Weights of a small transformer language model.
Size: 17 layers, width 448, 7 heads of 64, MLP 1792 SwiGLU, vocabulary 8192.
Architecture: RMSNorm before each block, rotary positions, no biases in attention or MLP, untied embeddings.
Training: a variant of Adam for these matrices, 901M tokens, 13743 steps.
MLP neurons of a small language model. Each row is named by its layer, matrix (gate and up: input weights) and neuron, and shows model dimensions 197-260. Each number is 128 + 32 x the weight over its row's rms, rounded and kept within 0 to 255. A neuron's up and down rows have the sign that makes its largest values positive.
A block is one neuron, or neurons of one layer that tend to fire together. After each block is what it responds to, as a language model described it from the Wikipedia text at the highest values.

L10.gate520 [148 131 130 219 117  64  88 147 130  61 120 168 123 126 159  89 184  73 134 136  88  83 120 149 155 109 167 148  92 170 123  79 130 137  82 159 111 129 172 183  97 145 124 137 140 149 147 168 122 141 114 115 101 166 181 144 143 165 158  96 169  83 169 111]
L10.up520 [130 103 108 134 135  80 180 143 169 133 127 107 157 100 101 123 150 102 108 101  90 139  90 176 166 110  95 146 147 143 162 118 120 146 129 162 115 174 129  82 206  89 162 140 120 151 115 146  61 114 157 103  57 145  70 128  75 124 179 153  70  76  63 169]
L10.gate1766 [134 112  92 131 151 112 131 109 127  53 140 147 176 119 134  62 174 102 112 134 134 151 120 112 143 125 108 194 122 125  97 140 125 149  87 105 126 162 147 102 171 143 136 109 140  98  89 150 136 124  92  81 143 131  67 196 148  94 132 100 101 138 141  47]
L10.up1766 [114  86 108 171 110 133  80 106 173 125 143 129  46 174 157  69 138 115 133 114 141 152  61  89 127 111  79 173 129 112 160 136 131 119 105  97 124 129 184 158 128 123 167  65 151 189 130 120  60 117 155 104 151 111 188 133  99 128 147 100 167 125 155 145]
Markdown table separator dashes. Hyphen tokens in the |---|---| separator row right after a markdown table header, and bullet-list dashes such as "- UNII:".

L13.gate225 [124 130 194 104 146 138 123 131 116 123  99 149 112 159  74 116 159  80 124 228 101 184 130 176 140  90 177 147 167 114 202  91  98 162 143  87 159 128 153 143 139 159 128 105  51 108 122 110 141 128 126 123 145 141 141 153 155 118 164 133 158 148 151 160]
L13.up225 [130 136 156 188  89 109 102 153  84 135 109 160 118 114 123 125 121  97 130 162 141  48 188  76 170 168  62 135 123 152 121 126 105 176 132 120 180 161 179 191  96 170 150 142 152 127 108 131 138  90  92 165 128 109 138 163  94 124 117 118  99 148 116  82]
L13.gate492 [145 158 123 119 134  88 153 149 161 177 138 170 112 110 146 136 136 153 153 124 160 119 139 176 112 114 114 140  80 146 159 128 130  91 114  94 142 177 144 137 146  89 143 146 150 141 153 115  76 147 129 166 190  59 149 151 109  76 185 126 127 140 134 128]
L13.up492 [133  74 102 163 100 126 105  52 161 136 151  97  80 173 131 120 162 104 101 174 128  89 117 127 109 108  94  88 173 131 107 137 125 113 140 132 114 169 102 149 118 175 100 189  79 123 172 149 114 180 125 121 141 157 110 138 115  82 146 137 144 109 107  73]
L13.gate558 [ 76 102 124 186 126 169 132 165 181 111 178 154 118  91  80  80 165 119 115 116 214  30 133  47 123 170 107 134 135 127 159 122 136 115 105  84 164  85 110 105 141  73 103  96  76 107 143 139 106 130 172 137 124 151  72 104 163  80 184 116 157  99 137  94]
L13.up558 [ 56 160  92 171 137 128  76 111 111  69 131 143 140 103 129 151 107 137 132 109 169 134 114 102 130 116 133 144 150 200 172 164  98 129 149  95 112  84 126 174 134 151  89  71  80  72 159  92 130  82  86 147 102 121 106 134  70 126  92  92 142 147 140 152]
L13.gate739 [ 58 102  83 127 134 161 120 144 108 147 194 136  88 202  97 103 174 120 119 116 217  94 172  95 151 130 112  90 103 133  82 179 116 171  86 164 109 195  83  71 159 170 129 161  98 108  82 127 132 174 107 103 149  93 116 165 113 157  91  90 111  83 137  99]
L13.up739 [120  67 164 133 149 132 147 117 129 132 177 131 118 105  80 145 137 131 126 149 172 178 133  75 106 103 145 168  88 133 151 105 128 145  64  98 215 113 116  95 128 149 163 124 137 143 122 101 168 189  98 134  77  97  65 186 130 109 153 128 106 164  86 156]
L13.gate1108 [127  15 141 172 146 134 117 163 214 180 157 186 123  96 120 138 114  89 123 131 102 124 137 108 180 110 134 216 153 190 126 106 156 164 122 123 148  56 148 146 181  81 129 127 107 119 102 171  92 112 111  99 131 135 149 187 180 175 111 111 148 126 148  96]
L13.up1108 [127 103 100 133 143 177 141 105 131 102  58 130 103 160 182 136 133 113 132 116 129 103 113 152 147 141 159 170 164 135 138 123 130 133 125 155  81 108 171 134 114 119 147 108  75  73 143  93  37  81 161 161 132 130 171  99 124 138 135 141 119 133 171 116]
L13.gate1260 [133 128 143 149  68 173  70  97 164 101 155 144 133  97 110  87 110 126 187  65 166  87  95  90 163 119 124 135 109 131  86 109 160 131  76 110 133 150 138 140 187 171 155 103 169 106 144 149 102 138 182 119 157 105 157 119 102 122  93 108 145 211 141  64]
L13.up1260 [134  96 157 168 160  95 174 147 125 178  99 121 109 140 159  83 143 129 172  88 129 101  91 127 123 107  63 176  92 135  55 104 178 142 112 115 100 126  81  85 143 175 124 105 182 125  97 112  27  90 183 156 165  67 161 132 163 124 180 168 137 174 135 122]
L13.gate1606 [ 82 118 134  97 173 171 106  85 171 127 163 219  98 161  65 121 128 129 137 143 161  80 137 117 129 130 124 120  88 117 152 161 159 182  56 116 121 178 131 132 102 149 139 108  59  88 123  94 165  66  56 115 141 179 110 184 171 107 104 118 130 147 129 114]
L13.up1606 [ 90  98 135 141 120  75  97 112 140  72 136 155 147  92  76 131 161 145 108 126 104 132 139  72 143  86 103 172 185 114 109 133 110  95 140 115  86 116 120 136 149 145  82 121 199 121 111 108  59 132 143 153 111  93 133 138 124 113 127 132 158 141  96 115]
L13.gate1776 [118 154 108 162  37 173  61 138 177 159 189 125 148 124  95 109 170 135 140 137 146  59 136 152 150 103  95 137 154 102 117  93 161 186 110  98 111 161  89 102 117 206 154 127 117 124 150 146 116 122 186 132 107  45  99 194 171 148 103 143 135 155 150 110]
L13.up1776 [168 112 102 131 112 166  95 124 170 128 157 133 102 132 109  87 121 149 111 150 132  39 158 143 137 118 117 160  86 124 117 124 116 165 132  64 126 168 157  70 134 152 165 111  95 106 132 129 160  81 209 103 132 125 105 147 107 155 119 137 185 142 169  90]
List/table breaks and "qu". Newlines and pipes that open the next bulleted list item or table row, plus numbers in tables, and word-initial "qu" pieces (queen, quick, quite).

L10.gate833 [ 67 153 174 184 149 154 161 169  62  70 118 136 140 157 135  80 130 125 102 149 107 164 131 142 145 104  80 203 125 116 127 127 134 130 151 124  95 149 125 148  50 126  97 224 109 121 171 159 141 102  80 153 153 131 120 128 157 198  49 147 205 126 129 154]
L10.up833 [ 59 121 132 122 137 101 114 132 150 139 151 120  85 106  80 127 129 140 133  95 119  94 110 136 127  35 152 146 150 165 138 101 100 124 178 154 161 126 110 164 121 118 117 111 171 114 123 105 137  93 151 103 196  84 160 140 111 146  16 175  94 101 135 108]
L10.gate1641 [128 102  78 114 145  95  79 125 150 103 123 188 148 137 175 132 122 130 109 106 175 124  17 107 151 144 114  93  60 110 125 141 146  82 144 165 144 120 137 149  96  80 140 125  45 139 138  40 143 189 158 155 151 156 160  95 182 101 144 150 126 163 129 129]
L10.up1641 [131  96  99 108 111 142 118 129 112  47 119 113 130  54 124 196 101 103  72 102 113  63 140 138 142 156 190 145  83 120 162  61 131 109 184 196 171 103 130 129 155 118  85 123  78  91 109  97 110 147 111 139 159  12 158 158  85  72 131 196  53  75 157  86]
Structured list and table breaks. Line breaks and table pipes in infoboxes and wiki tables, mostly right before a new "- Key:" row or table row, e.g. before Running time.

L2.gate312 [ 91 122  93 171 172 160 145  71 161 125  96 176 138 175 128 130 125 148  88 149 156 102 126 138 129 134 112 100 141 131 113  19 117  87 141  93 108  97  95 127 106 108 133 130  65 105 105  92 120  98 113 198 108 135 121 149 129 173 163 108 104 137 130  78]
L2.up312 [ 95 133  83 124  95 149 144 139 210 165 100 191 149 139 105  87 225 111  35 131 131 110 103 113 128 118 177 139 146 157  92 140 193 141 118  84 116 123 114 128 162 100 139 139  94 124 122 120 133  28 119 130 111 105 142 153 108 158 139 123 167 143 158 152]
L2.gate509 [124 169 132 128 131 177 174 120 157  70 133 164 120 173  70 124 132  80  59 163 135 153  51 165  95 152 147 138 161  77  72 135 157 115 108  94 146 141  94  85 209 101 146  95 100 125 120 156 138 142 163 119 111  85 126 121 119 129 190 158 175 148 147 143]
L2.up509 [119 188  64 118 170 182 123 155 140 119 151 136 151 173 108 144 175 122  88 133 162 121 136 159 140 177 119  85  99 157 125  96 109  95 139  62 131 108  55  94 108  65 180 137 130 191 139  79 124 138 139 121 107 140  64 182 133 202 159 112 106  91 112 125]
L2.gate744 [138 131 119 138 112  91  95 116 118 162 181  95 136  68 187 156 129 136 157  87 112 113 182  80 137  97 118 100 151 114 156 210  78  92 134 180 146 102 160 123 154 208 129 142 158 141 163 153 145 149 118 119 130 136 103  74 143  73 143 158 154  88 123 183]
L2.up744 [167 165 158 145 108  90 101 113  98 150 184  93 150  64 142 155  92 161 211  83 130 159 111  61 155 118 101 117 108 157 161 176  62 117 123 168 180 126 104  98 171 187 117 140 160 144 145 164 131 155  97 101 129 163 144  92 118  79 131 177 140 122  84 170]
L2.gate1257 [167 108 214  90 166 163  42 154 110 106 198 107 101  69  78  73 138 111 122 134 152  84 132  85 104 134  99 185  75  76 203 148 119 111 103 184 105  90 171 132 100 106  78 101 189  95 143 135  67 151 108 122 186 160 131 130 117 124 115 110 141 138 109 187]
L2.up1257 [145 187 137  83 177 125  85 114 156 107 138 103 133  86 149 128 139 163 157 116 127  96 132  81 103 103 128 134 124 127 115 141 144 127 133 153 132 114 165 154 111 162 143 114 172 177 109 124  76 153 117 125 142 100 148  68 106 122 129 158 148 201  89 171]
Mid-range two-digit numbers. Two-digit numbers roughly 30–70 in tables, statistics and measurements, often after a pipe, comma or parenthesis, such as 43.21 in, 37, 3:40.

L10.gate1053 [ 75 172 145 240 111 140 123 156 147  60 100 127 159 104 167 181 128 123 114 149 108 180  87 107 147 186 106 133 175 114 123 135 147 120  62 142  99 139  99 143 170 191 116 109 137 147  69 163 168 160 119 183  89 154 124 104 107 141  89 135  67 161 185  43]
L10.up1053 [ 73  74 122 176 128 120  77  87 105 160  92 122 175 152 129 120 125 201  86 118 137 115  61 135 128 113 142 110 204 131 146  97  93 118 166 187 157 102 148 103 185 148 147  84  79 112 108 122  97 175 127 160 121 134  87 116 195 126  43 171 121  87  84 140]
L10.gate1196 [152 149 126 172 136 149  94 132 143 117 144 127 115 151 135 138 121 163  65 131 106 104  78 113  73 137  78 186 158  26 106 147 125 122 111 120  80 109 123 231 173 149 100 103  78  95  65 100 106 129  88 103 126 162  92 151 143 127 150  98  94 168 155 103]
L10.up1196 [ 96 137 145 115 156 172 146 142 146 106 104 117 177 136  93 135 129 149 151 161  94 137 113 148 102 147 152  93  86  98 147 133 136 164 110  83 111 152 111 131  97 114 130  78 119 126  92 163 167 128 111 128 166  87 145 133 105 123 105 163 123 145 139 115]
Numbers in table cells. Leading digits of numbers in table cells, especially percentage columns in election and census tables, such as 75 in 75.6% or 58 in 58.81; sometimes "about" before a measurement.

L13.gate179 [ 50  94 107 163  72 132 131 108 181 119 109 121 166 179 144  95 130 140 103 133 115  86 130  92 108 178  80  94 152 119 126 131 124 170 134 126 114 155 159 145 140 133  99 145 164  89 111 111 190  93 126 176 140 139 130 189 157 182 117 162  85 203 114 122]
L13.up179 [ 91 144  84 141 155 145 121 111 157 131 121 114 116  87 151 162 123  84 119 115 112 161 198 153 138 185 133 185 154 142  95 160 134 139 139  99 153  83 197 120  95 153 164 143 124  86 140 118 174 109 101  66  90  79 180 123 107  92 152 173 139  76  97 146]
L13.gate265 [121 135 145 101 130 102 148 142 126 142 186 120 160 136  96 110 156 142 179 133 133 150 153  34 124 111 150 139  86 138 145 164 125 157 140 128 143 147 162  99 224 110 131 143 107 140 165 163 150  82 120 121 202 124 105 129  93  81 159 121 128 109  86 130]
L13.up265 [194 114 159 123 140 149  85 122 106 162 107 115 111  79 115 147 134 138 111 161 105  86 136 124 147 105 136 134 103 137 126 113 125 168 192 137 126  58 198 164 113 167 154 137 124 113 202 146 169 123 163 104 135  88 159 140 133 150 156 107 143  85 134 107]
L13.gate600 [ 68 182  79  97  50 158 116 147  95  97  80 146 171  81 127 130 151 162 115 122 151  92 117  92 139 159 117 141  52 136 131 117 172 142 154 158 177  92  70  94 154 115 113 125 133  90  98  83 114  70  90  94 100 161 104 149 132 106  97 129 204 133 191 131]
L13.up600 [103 124 112 137 118 143 146 111 146 124  95 180 117 125 158  62 113 119 142 155 173 168 165 182 136 154 143 147 145  84  80 106 124 157 126  77 103 140 139 145 175 200 164 101 158 105 141 131 108  92 145  78 137  85 129 127 113  57 126 171  52 145 103 117]
L13.gate765 [151 111  93 135  92  90 112  96 185 102 159 196 120 114 161  83 108 169  74 109 162  37  98 128 130  71 105 148 115 156 117 115 133 133 170 147 109 137 124 117 130  77  88 165  94 154 128 162 127  88 142 139 141 166 132 115 101 149  92  67 102 184 125 104]
L13.up765 [102 104 122 136 155 124 123 160 162 154 103 167 128 124  76 159 163  95 129 120 129 140 182 106 106 117 159  78 154  92 171 150 163 166 117 121 181 137  91 132 127 170 118 117 107 147 122  87 132  88 162 175  82 114 150 141 191  89 117 121 144 105 166 149]
L13.gate1091 [158 101  73 163 104 127 100 173 143  59  52 136 135 165 178 186 136 124 176 138 153 123 140 108 117 113 144 115 149 137 100  87 127  82 130 149  97 120 132 204 163 138  99 142 119 149 155 163 177 158 171 157 155 155  88 169 149 120 138 174 152  89 139 131]
L13.up1091 [143 108  48 130 127 144 148  88  99 139 148 138 104 204 159 126 144 120 167 129 124 101 114 132 130 105  82  81 122 113 142 120 100 120 157 122 126 138 100 109 169 114 118  93  70 129 132 138  96 166 113 119 204 102 129  85 136 182 118 129 168  88 112 135]
L13.gate1134 [101 121 103 172 151 123 135 101  71 157 157 189 106 155 130  60 121 122  99 151 158 110 101  95 117 170 200  55 149 170 101 106 145  94 139 113 116 119 169 106 191 186  93 130  85 147  58 141 111 123  55 110 134 130 151 156 138  91 105  89  78 160 145 131]
L13.up1134 [109 159 140 120 142 104 141 128 124  56 110 138 172 165  80 101 126 156 157 128  99  70 164 117 160  60 102 135 140 136  94 161 179 186 109 105 107 119 152 172  92  97 117 130 165 162 116 158 168 140 152 225 171 119 169 114 102  95  62 130 185 118 161 119]
L13.gate1499 [111  98 135 203  80 151 152  94 177 129 128 148 100 122 153 141 171  83 138 195 221 153 127 152 123 137  75 194 106  96  94 121 168 120 174 124 132  88 143  78 139  52 142 135 113 112  55 112 139  94 203  91 129 140 146 137 107 125 131 153 189 131 178 128]
L13.up1499 [108  38 149 105 149  46 106 111 114 112  96 190  81 144  98 141 140 130  96 140 105 134 158  95 159 218  72 114 151 137 211 153 135 103 126 142  89 117 117 160 152 134 161 108 163 178  84 118 165 122 123 163 115 125  80 223 127 101 131 157 105 108 178 161]
L13.gate1613 [114 155  65 147 122 127 138 139 177 100 145 120 106 150 119 117 138  69 144 136 148  42 131 157 122 118 101 153 101 167 141 132 102 128  80 102  87 164 138 154 137 121 109 137 158 198  55 165 197 106 124  85 123 124 107 158 123 119  92 175 103  97 134  97]
L13.up1613 [170 121 158 125 163 134 133 127 153 137 120  54 103  99  87 139 111 146 126 129 112 156 128 110  83  44  50 125 165 145 153 169 123 122 146 145  79 159 147 111 160 106  89 106 125 161 129 177 130 124 126 135 156 150 134 145 109 120  84 159 140 118 184 144]
Statistics table numbers. Integer parts of decimal figures in census percentages, vote tables and climate data (40.0, 41.19), plus nearby table pipes and list dashes.

L13.gate40 [108 108 113 104 134 129 106 135 187  86 147  89  96 110 146 134 162 101 124 105 108 154 212 108 111 134 131 172  79 121  40 120 177 112 136 108 141 154 137 141 147 119 115 141 116 103 217 126 149 116 119 153 138 129  95 165 143 138 130  79 101 141  96 168]
L13.up40 [107 118 122 154 160 140 132 150 151 150 131 178 139 104  34  78 137 102 120 123 125 169 107 153 168  95  74 101 161 193  93  55 169 169 109 104 107 145 139 123 160 142 135 124 110 112 132  98  86  71 155 123 123 122 133  90  53 150 144 119  78 110 141 173]
L13.gate323 [121  85 158 128  99 182  87 154 113  78 160 100 114 181 162 107 184 132  63  52 150 197 120 152 164 144 146 157 155 173 117 121 158  80  58 172 143 161  91 115 130 102  83 150 114 154 137 110 134 198 142 125 117 136  91  83  94 161 146  96 146 169 119 103]
L13.up323 [118 110 117 194 156 131 143 160 100 144 130  96 126 132 136 112 139 129 173 191 183  97  77 180 134  56 125 116 145 139  99 121  89 165 144  98 120 104 124 113 131 171 114  99 178 129 129  70  97 104 141  97  91 129  77 136 145  88 110 113  89  90 111 121]
L13.gate469 [132 133 156 143  82 163  70 131 117 141  49 123 135 126 150 100 109 143  79  97 121 139  92 160 125 130 150 119 130 111 166  53 125 182 141 131  85 166 155 128 142 140 117  81 131 201 132 117 115 180 110  90 169 122 133 135 156 138 172 134 113 167 142 104]
L13.up469 [131  96 149 169  67 151 157  88  82  98  79 163 163 192 100 153  93 106 114 102 150  62 116 186 142 200 155 149 118 163 111 164 119 118 118 136 123 144 119 104 123 169  69 103  98 106 106 146 134 123 159 131 128  90 130 165 116 105 160 131  79 125 182 111]
L13.gate666 [103 117 150 140 112 116 153 150 136 149 105 126 119 151  72  96  91 132 141 175 116 122 140 106 129  80 167  79 147 111 118 112 103 140 108 101  94 169 151 157  93 108 121 132 107 141 156 145  92 158 154  74 140  92 105 128 134 154 113 147 124  95 177 101]
L13.up666 [128  75 130  87 131 108 112 114 138 145 106 117 116 170 155 143 130 133 160 119 130 118  78 135 146 130 163  98 196 170 189  81 109  87 134 140 181 137 159  63 149 163 122  74 103  52 165 193 110 136 129 137 158 108 178 133 110 120 122 115 125  97 127 167]
L13.gate1035 [172 110 188 116 124 169 137  65 105 106 169 139 124  97 175 140 128 132 124 139 123 142 162  94 135  84 149 125 167 135 111 109 185 144 105 134 150 192 132  98 111 163 145  92 123 144 140 133  94 122 147 134 101 123  81 202  88 114 199 120 120 135 195 141]
L13.up1035 [180  83 170  99 114 190 138 132 160 117  94 132 138 110 122  87  87 198 162 137 147 164 109 104 131 123 149 114 130 148 159  70 162 152 101  80 109 138  69 116 149 146 127  94 125 133 128  86 132  97 161 106  89 104 121 151 147 152 137 114 114  80 125 156]
L13.gate1267 [133 116 110 106 133 184 103 120 162  63 140 167 135  81  56 163 107 128  85 139  64 127 124 219 120 124  77 168 114 106 118 100 138 128 126 155 164 186 162 114 117 111  68 169 152 132  80 161 134 142 163 130 117 166 114 127  77  75  74 107 121 154 159  70]
L13.up1267 [128 124  95 130  73 176 117 121 107 109 141 130 131 209 130 143 150 113 103 124 134 179  84  93 153 134 149 132 136 120 128 131 125  75  81 170 105  77 174 132  99 130  91 101 131 103 121 173 117 174 109 129 101 112 151 118  99 105  78 126 143 100  99 152]
L13.gate1487 [112 149  66 137 105 146 139  91 170 125 195  87 201 109 185 221 174 143 123  97 137 125 155 120 155 150 105 126 157 143  95 109 144 138 150 141 139 158 113 106  65 114 122 207 111 111 119 145  92 133 156 111 191 160  80 143  92 146 137  94 121 106 160 106]
L13.up1487 [110  73 166 162 173 141  93 111 128 130  86 147 111 113 125  92 131  91 113 149 127  92 141 105 107 114 134 171 143 121  87  91 144 118 134 131 162 160 121 143 150 110 129 161 187 137  67 128 101  62 116 170 115  82  87 104 149 129 123  74  89 147 181  92]
L13.gate1729 [131 107 135  98 132 159  98 188 117 127 128  93 177 107  69 126 130 116 112  93 167 148  96  56 138 107 168  83 155 115 131 130 133 158  74 187 147 142  71 122 160 113 112 140 109 141 106 116  92  57  74  55 127 106 138 150  99 167 179  81  75 146  93 187]
L13.up1729 [125 129 119 152 172 142 121 131 191 103 112  99 140 100 185 104 177 124 137 134 104 130 164 155 119 124 127 143  74  85 154 159 123 216  89 110 121  86 146 137 147 112 142 139 126  77 150 167 108 158 172 131  80  99 125 137  92 123 150 111 156 151 140 129]
Table separator dashes. Hyphen tokens inside markdown table header separator rows (|---|---|), usually the first or middle dash of a later column's cell.

L2.gate502 [132 156 135 190 162  99 121 171  88 163 134 133 100 112 181 106 103 154 105 139 164 152  78 160 118  53  76 127 111 116  69 107 154 153 101 166  86 111 102  90 134 158 169 142 112  69 153 146 144 132 147 149  70 121 119 133  75 152 148 126  98 118  66 121]
L2.up502 [ 95 163 132 159 124 107 163 177 101 124 151 166  79 159 139 122 114 195 147 161 129 158  73 178 129 144 145 131 105 123 135 121 107 120 161 131 144 126 121  83 109  67 119 134 143 141 182 111 137 169 163 106 139 189 140 109  51  72 126 138 151  80 157  90]
L2.gate1110 [140 136 139 135 168  78 132 175  66 100  88 148 160 164 113  77 116  99 158 137  92 125  74 131 134 167  76  98 107 207 160 131 157 163 143 127 122 163 126 131 171 149 149 128 108 101 114 134 111 189 112 102  85 123 101 140 173  88  50 132 106 135 153 103]
L2.up1110 [221 125  62 135 105  77 165 171 121 130 148 169 129 154 124 100 128 116 132 149  96 180  65 118 139 162 142  84 124 170 155 171 137 112 160 173 155 166 122 145 176 133 143  92 102 140 115 115 109 155 130 118  83 130 101 167 126 100 171 164  76 107 157 109]
L2.gate1621 [172 193 126 108 160  93 170 141 120 109 156 179 119 167 114  98  69 109 184 170  93 131  22 116 107 139  99 128 104 155 108 142 156 101 173 145 138 138  79 129 110 133 125 147 143  81 175 102  67 221 156  56 111 113 125 204 145 107  88  99 108 110 142 148]
L2.up1621 [130 168 136 132 222  88 154 124  61 146 127 140 112 129 126 150 133 170 197 128 128 160  95 109 127 144  71  75  98 206 128 130  84  95 142 120 135 177 149 141 143 123 117  90  96 141 167 132 154 148 142 100 125 171  82 113 148 145  71 176 111 135 126 142]
L2.gate1656 [ 84 126 136 161 104 173 170 127 157 153 124 187 116  87 127 130 153  78  90 125 144  94  61 102 137  97  88 187 119 176 144  88 118 139 102 121 125 171 139 134 157 174 140 134 132 111 108 147 126 134  89 159 171 121 113 166  17  98 139 159 103 194 171 151]
L2.up1656 [ 82 123 147 120 108 122 148  70 179 106 123 118 107 129  87 145 119 103 110 147 119  93 119 118 149 151 166 119 119 113 149 112 153 162 106 150 107 165  98 153  90 150 161 171 156 100  59 140  91 127 125  75 131  51 116 184 137 134 130 133 112 156 175  98]
Plural -s suffix. The plural "s" split off a noun stem, mostly people like actors, engineers, opponents; also line breaks ending infobox or list items.